config = dict(
    d_mlp=3072,
    vocab_size=8192,
    attn_scale=0.125,
    parallel_block=False,
    extras=['capped logits'],
    weight_decay=0.25,
    doc_mask=True,
    steps=3436,
    dataset='wikipedia_en',
)
MLP neurons of a small language model. Each row is named by its layer, matrix (up: input weights; down: output weights) and neuron, and shows model dimensions 64-159. Each number is 128 + 32 x the weight over its row's rms, rounded and kept within 0 to 255. Numbers have three digits each.
After each neuron's rows, "fires on" lists the tokens most often at its 100 highest values on Wikipedia text that the model never trained on.

L5.up398:199165137145164179082133080111127134124123147167102128210129089142055158128069137066087106110116094131104132142117127126179094114118138122117167104136127110167107114148110116095102080115140081183067143154157143170143136086086116102161095138138124153115071170087159099070124141126131148112
L5.down398:145117169087149130123109144087156095123126093166160144193085107114076151095115160107146152170155183123115124135106130142099087177199112171150186128182128103113090119170151129133187090106085168109081130126142145093042079135161116123110136144202155142064143111115185112118120126138115150156
fires on: ".", ",", " record"

L5.up434:127115215184135129086179152096131156150139163123123135098094172129090090107081140161143200080068203158104133128191136077089101129136139121132162172084106145106121126078116090081103136137164140126089134149093103083137104114163077126149173111149141124141107132086149157136092167109106094131
L5.down434:177104124144079122209119104141164108123140020172159090118152166103113166191146124108134095132113138123132095136122095169111111160176146086149120076091184081148127152174193101131136120083098114127128108083101130168071172138121153111141108097104123168118155048091113105128099039096074072148
fires on: "-", "ed", " of", ",", " Charles", " represented"

L5.up11:120118078134135057117176200125121127132151153140150125138162067115108160091110137028191064123101068140152073138122146090114104156175114172135141138142110160046150160074067098180110119112107079143115138088082117125174171144134160123098128215130131164111149089176127122213136105185121126180
L5.down11:109116118127106093105074155116120135190111143098138151149125150176179137109139124111183144140158138123125125141117096146098097145114103110133017115166137141112073115106144177170149186163133125138093131159138118126131130137124161103113172159148129137140142148135153185103145096159133158136
fires on: " the", ".", " 2025", " Italy", " 2009"

L5.up2959:145148177114131105154111068122135108121121145173149126094088074118073145113119160120126101135081093120075069142117130119138128115156122132076117143136164092112110219146082088110175144161139118192099124072071133105068141136115101125085137168110069131123116088102138127117123128143095194133
L5.down2959:122087114110116143105098097128157134121099100141147123096148174146080085111097109160146144126109140079177138122145137121178099137117163119068255075148109104153166092116139150136197122176108144114141128107190107101140109117114106135114128150143099088151120103153137077253156155088153086175
fires on: " (", " \"", "{", "/", "-"

L5.up2871:098133169088116116165129135066131174149154119131125139076112105130111158174141110103188154127101166154158119125133113088103164166113114155096138129199043054145131155079049138163099110086191142119078167147141125115158170133128100112086140160090186120157117125139134153091182146124167111163
L5.down2871:090086141092135102151133164144115110159136107150146095227188186080108115122136105178124087145141144180152173092146152098164139100175137123133253164182124149133082083126237171151116126108092082134082080163152109078157151138128114101138100150146145106113080121099134105153072121182085114080
fires on: " (", ",", " \"", " re", " is", " are"

L5.up2263:146125179157124133115138133146062145136171164106180098112168133143079130082158162113138047101182149100099170201069166069102096135163150146090142080068109142128134091170102131142080070115130125160129108097134130137172173087046085140094161137127116157152139089127147066113150124133145109163
L5.down2263:146055157151103139200075153118138067124076105135141171124095144101207135142186124193104119174099139108137128100128108163126096076136120118153124106110164118115152082056085134156170149175125133110151140121090094137060140178110112058124112176117209137092173115132097165128089133081126080149
fires on: ",", "e", "hip", " year"

L5.up3024:126098138145146136098101100120153131107106111095135126107069136150058141090130074071110119109125092103128076109082167112199135135100151144110153180144124083067143122076175136193123108119088110069139075119138143192098110105117141100166101147115154156099128133169105087080170186136088144114
L5.down3024:130094168143134075123132131133162093131189148173157132178108156146157116122114181147127173202126200070128152116120110058157083157133145139095105134107085156139147163136076114176111121137045140147140116110167126114126108137153110115164160095130098106137156140118125105060095174089143104158
fires on: " a", " and", " g", "s", "er"

L5.up2774:096128175137144132141098129116105120124121088086113143151197105124061121065122129101149150065124080114181088135154169096131125183156140160097151122141189127079131064140081119166125098113178124163112119105095059078118134120122110145135115124114163128186093121126163156106098159151127122127
L5.down2774:170074114107117071060115088110088147113089100103100107206161108193150147138143119126128084186075160124141131112115059123119110127064145163085146128142179131130115176100123138103114152106136152107149089108127098084090164154130164179169127122100183055138123095134101127127125191109110053144
fires on: ".", "-"

L5.up2346:177105159096132152143201132098138057131118143059130053171130145112126122144181099177087106126107179107108133092106157137103194098162114155107120106130168122078070138167152122108120169066107104109136129181143107158145099146121070105073109127061128139135090182109084129100049147141091141156
L5.down2346:119141128108149147182133134147163127176117057109108097108099142114171118113087124174131163128111123135129137131123071113129109129139097162132120112110178099102083178165159104164140100107131138146176145127109153121124107104099103099126157097100147128117086065083125112165134169131212151113
fires on: ";", " |", "-", " -", " (", "|"

L5.up1802:103142145130140122105159127102073118116151112120224132136100167137124144159143123144118173053120049128090121142119085119062139104136088141124106157136129147115130123129089101067189111133135126110113087125103106143127123175202189193154165182156101132103134171172119197131097109110192174076
L5.down1802:115122101159165120129129115157155210110141147103135090168080070117123103157137129119129112102139179114158106122128105129103124125111134117106119118146128084143147139192155132218175108083142123135150124139169068158144125134152112099183113100168112076163101094110123097118100080152120131115
fires on: " was", "-", " his", " Democratic", " in"

L5.up696:160106187142114167175132095066125096165141112167126143093135121188116074171088085154119091103092151119205095104099092067133167137136166123139135119144168141150122116165160137142079122137157132153078119144148091151143136144157106109108128180167118113076103133102141098148107172133128122127
L5.down696:112066119086149092124094147096172100124124142128127072124135086156142145095148104153120127159134116161137165132136137134119157093165089104104255111116128096127118117113113066152129106164123141080130134136138083126127138126116126134108132162104131124105070117154080102129136158127151163121
fires on: " (", "-", " \"", "–", "\"", " |"

L5.up1071:145124132176113132107154096176144090143138175157136163165066137059105151113138157167162105111104124159091061145193097116090130150113165171127084136146094135154070088124105019105160092125146178171075135152103071113166143123146144204097126113154092151173108102178133121153138144119186154083
L5.down1071:152171116092169129131210156138135149142121062158132103160130144117182105178195134113138087131154162122114174137122084155116135038158161038154080171183171116101095125113158147092131094140113142148114158119089141094075112171075144130104097127122154131132151150095162132114122180145139087142
fires on: " and", ",", ";", " (", " before", " by"

L5.up2591:118108088167079083139108174125113063121103174144127054114155099125115106069091143100154158113187153081157053102111135126108152109101184183102095122103114148207125119094191070055071150097141107175147091127180149180137122151164136135152074086122114121115098150114184087132120104122084174141
L5.down2591:155090121148036113036106094180125156115040107127061137114136114064158107065149102113104178132138174107133115142115114149160133134115140066119115092129090139141102109158134119103117152086169180121124092174177172136090177109131136086154117128067140126123149070130155196099129111082136163152
fires on: " |", " and", "|", ")", " GER"

L5.up1391:178156088069191146166156105098118071092153139151125200101131102117150130092140107101106108144092092110104105138063110094120086150048152140112197118125126112092136182186098101171151086218144125118094139093110175093135140077168124155111143112123138099134105192092159112121142200113110110131
L5.down1391:153138114155107118160083128147114127135079113148099152124137156152058096090107093150083138130114115083155139083094112191135127090120103121126231096129130205117134112182104167074076153110119117115082072075150068108137140115101125103135120147150144099147151156205105145126099102176136087117
fires on: " (", "s", ":", "-", "/", "–"

L5.up2118:164118124094096084117115152140079116165138153069199067111131121130089166128091139104110108114076122085157127133125123129112121086128109136151115117152151166109145151065145097117091079148087129114173170111087096154156147164164102176125187125093149132180105149136134150108073107156157181100
L5.down2118:160110186135116120160191155148105143123107146084088156175088181183139119146098144116120138135109140127126114083116130127107219093166070118133178098076128146161151112085067142177135193066142039152129086166139144104103109133119104154145105153185172091137127175146175097087133116109075094165
fires on: "'", ",", "’", " itself", " but"

L5.up304:128151147156110085087138126095109136110117131166158115130143124080135129078138121144094076097124113082092128126083119091128072151177098125105123140155018075126102175118116092111087074112103110108107152133145165161136160185207131173122128143098164108118113114153122087095105126204074171187
L5.down304:138161082095156128138064137095135093169055142107097130164168139160126160113156124050149091146114089152112105161150116129087136127093160131084057126119154122124199074174085129164152090140104118123110116127113069161144063072113146095142151135122144099153131098149129123073148062050125098084
fires on: ",", " |", " which", " a", ":", " the"

L5.up2706:107189156183139173147092153125120097124105079163040117083106094161140143091122182142100051148099151176053097123182123089128070126140165120110135119198151149108130090155092087166190106086097103131149128140181089164171160164143120168046111121090145145146147160186106079139153095096138193190
L5.down2706:077128134147073084113149165146105121096211115160123164145117143129087095170142113192123109173119067143162128112098103120176155112121114138121159131108069171157160150137165150117130097123156139115110121112142114126166154078175145212125086144102141123121118142051122149184112111114077109091
fires on: " and", "\n", " on", " to", "=", "\""

L5.up2219:112125209155084139034164188055131109148138180094165131111111131113146142068127157128172192104167088123149070090105106130093103095162170121118113101085127148108109131102072096107126084141153136145149113126141046072145120100130082097114073131142091126104080146125079078124111166175157138145
L5.down2219:149160104101130128133101125141077174155163121174113140097130158108122135148104139130081058131140129120139115115172097164173180124137145109140190096163123118044093129132190178113080156099136141130136149128123127148127139116116135143097132135138179177112114155135108152121097073109084154135
fires on: " |", "|", ".", "  ", "-", ":"

L5.up2143:112141146119122125131064057118119094190093119187112088122173116110161200156084181183142109130128118111093110160098098129137163159135162157151113142137178165083141080150152070152153118122157158100107164137136102132167081156204111193151121055124101204136133122208174129122105233131115128100
L5.down2143:117173098095166159149175119079115146174118108096174109099170177134157114104137142127094130130154133071119135155126157171095162123140129114077098136153141114165161091125111173120149117119119156160058065165146166071102136151173111101212094089158096132113136087121111176139105142170086159142
fires on: "=", " and", "ound", " •", " the"

L5.up2324:071157121142145140158122097056149074081159147152205077091089100122077083074136165114199126131074101119146124155072116116147143126126126122135176129150143199058157146139152102153187165117127093147098152108128138049148152194155060152099155167062087133130121148157149093100110223094141105136
L5.down2324:160124153159078167204131151147095106134151149125107151113196155099132129134115097092144073087095099113080137065139077111115097151099160164106182162108096123149114115142135130108168113173056128124101148073123093118168141164116144143211122089152107121104147148168120150126146089133165106103
fires on: "'", "-", "–", "n"

L5.up450:133129143148160112113128130077120134133133211138146078138152120170104149133134147108143121114092089155154107079106141118167122105078157158096115143123104104111154117091076124170179155178154106083155093121128086097176145060063107127098081199108171110143131153121103106128123108138137119165
L5.down450:073146114111114115187131133146137130153147124173115100146105110135151107145111095103120124157116076117130173118126102170128132115100143202167092062094135096115139172114087118170147160144106153114113185057197178149198101079126140138090133138091112088175120087148194071102138147157121186155
fires on: ".", " at", " University"

L5.up2269:121137129100128134157127109165124066159147140116166129147188148149117129120073171146114084154146162106167107161137130157100132181131149092149061097098093118160112135149155141115132157129087077156138140137162150142117148116173148186165160150154137086131113140169094121070066188148110173152
L5.down2269:225161154122124190145133138069132182124094115170151150128115111168154136115113110144079133125154123147126118154125146156121147159119075191139187112170163073105091105103118155137059128140181183162105120102113163176080124104130122112111085035110149115129129178147139108143149116116145114156
fires on: " and", " to", "s", " the"

L5.up2099:107131184106165129135143124141091184143166101111150111106099179123143131188080164133155114124149141148180111158093170087152161085171162127109138133120159107081196153053124123105115171116166083192120147111137161132137142117141068127067087121118138154124152105081149100125172187157150163166
L5.down2099:128101159133103187147139121105141116168103069133137128104196084127113113066139166080132134068115100131104178124168099170116168169117141147145160171085117091166142174112103114154130173149144189104199111102126124141112101104139088115124134092141080123091116092159104105116133165081105089095
fires on: " Q", " X", " Label", " \"", " ("

L5.up1732:090096087129147066157152117081075063180123135143132120158148101102159151134151155176080135101110090188105152092152163146087125142143131185099168147149133106091085089139098165115179111153086138148111131108119117057148142164135116173147144084122112084076125135168090144184127124163102141195
L5.down1732:188175199133132138082154096156087121206171131075123153082146137137111112128115146129153140074157136084152018156145126141102153118152086088129155099121123155139126075179102169117157157151111106150184139149080128148084127098129121122156132125123090116140071171145182116158166146089193142154
fires on: " was", "\n", "-", "po", " were"

L5.up291:072151180099058111065119166090112162160099128168119095127142072134076125072088153122133090034149185143144133137129107146162132082144132086121094111070107122056089148118140138094072146094056139168130109131146141155168157089143125155121184160149097132094097123089083095073093133171112148147
L5.down291:108113137127151120077145107114144154100127077110137131176158131145149149095161099110104191168113168126150144150085150157072101126124126133143088105109187132156111110159152125152136137130153138166070103129075135157078077146092098116105177103139167118128178062128203164158144139091073106134
fires on: ","

L5.up2427:192100109123154097159163121079154119093127052179116166132119165100143149114129151131132104158171118082105071139130104091071126122101155112178141080179211151095092139142128131102076179063099130142116109168124139096101120132185074126087159154127168100107115099119135087141081153123205126123
L5.down2427:123114156169126131088077133152187137165153088118188104116090123138093133149193098148124110163096125142149110177136134043146127108107164182161135168116108071099099109092152105103148104158142142111159086132072112122130119111113180119156139080055135215144137104092122057151125091109105154109
fires on: ".", " |", " \"", ";", "|", ":"

L5.up676:130139108147134141121141087114105138118181169131123165184081142084148176107118185073114077102112131132133074173097088151181153162105205161117105105087067167132185165171129098144144159071086130116162100144059128166144103083145150138136168073091131143109124145147145108127136070148220127126
L5.down676:155213181187138143124133172108131110110088094124142081109168147105115199063141124135160115096067125104097147105112055149120121136171130145107142211107130108175114102149119173134103112099110122125069108167153154181098073116112147011105126123185143104160099051131129198142099195149133153174
fires on: " (", ",", " of", " United", "FI"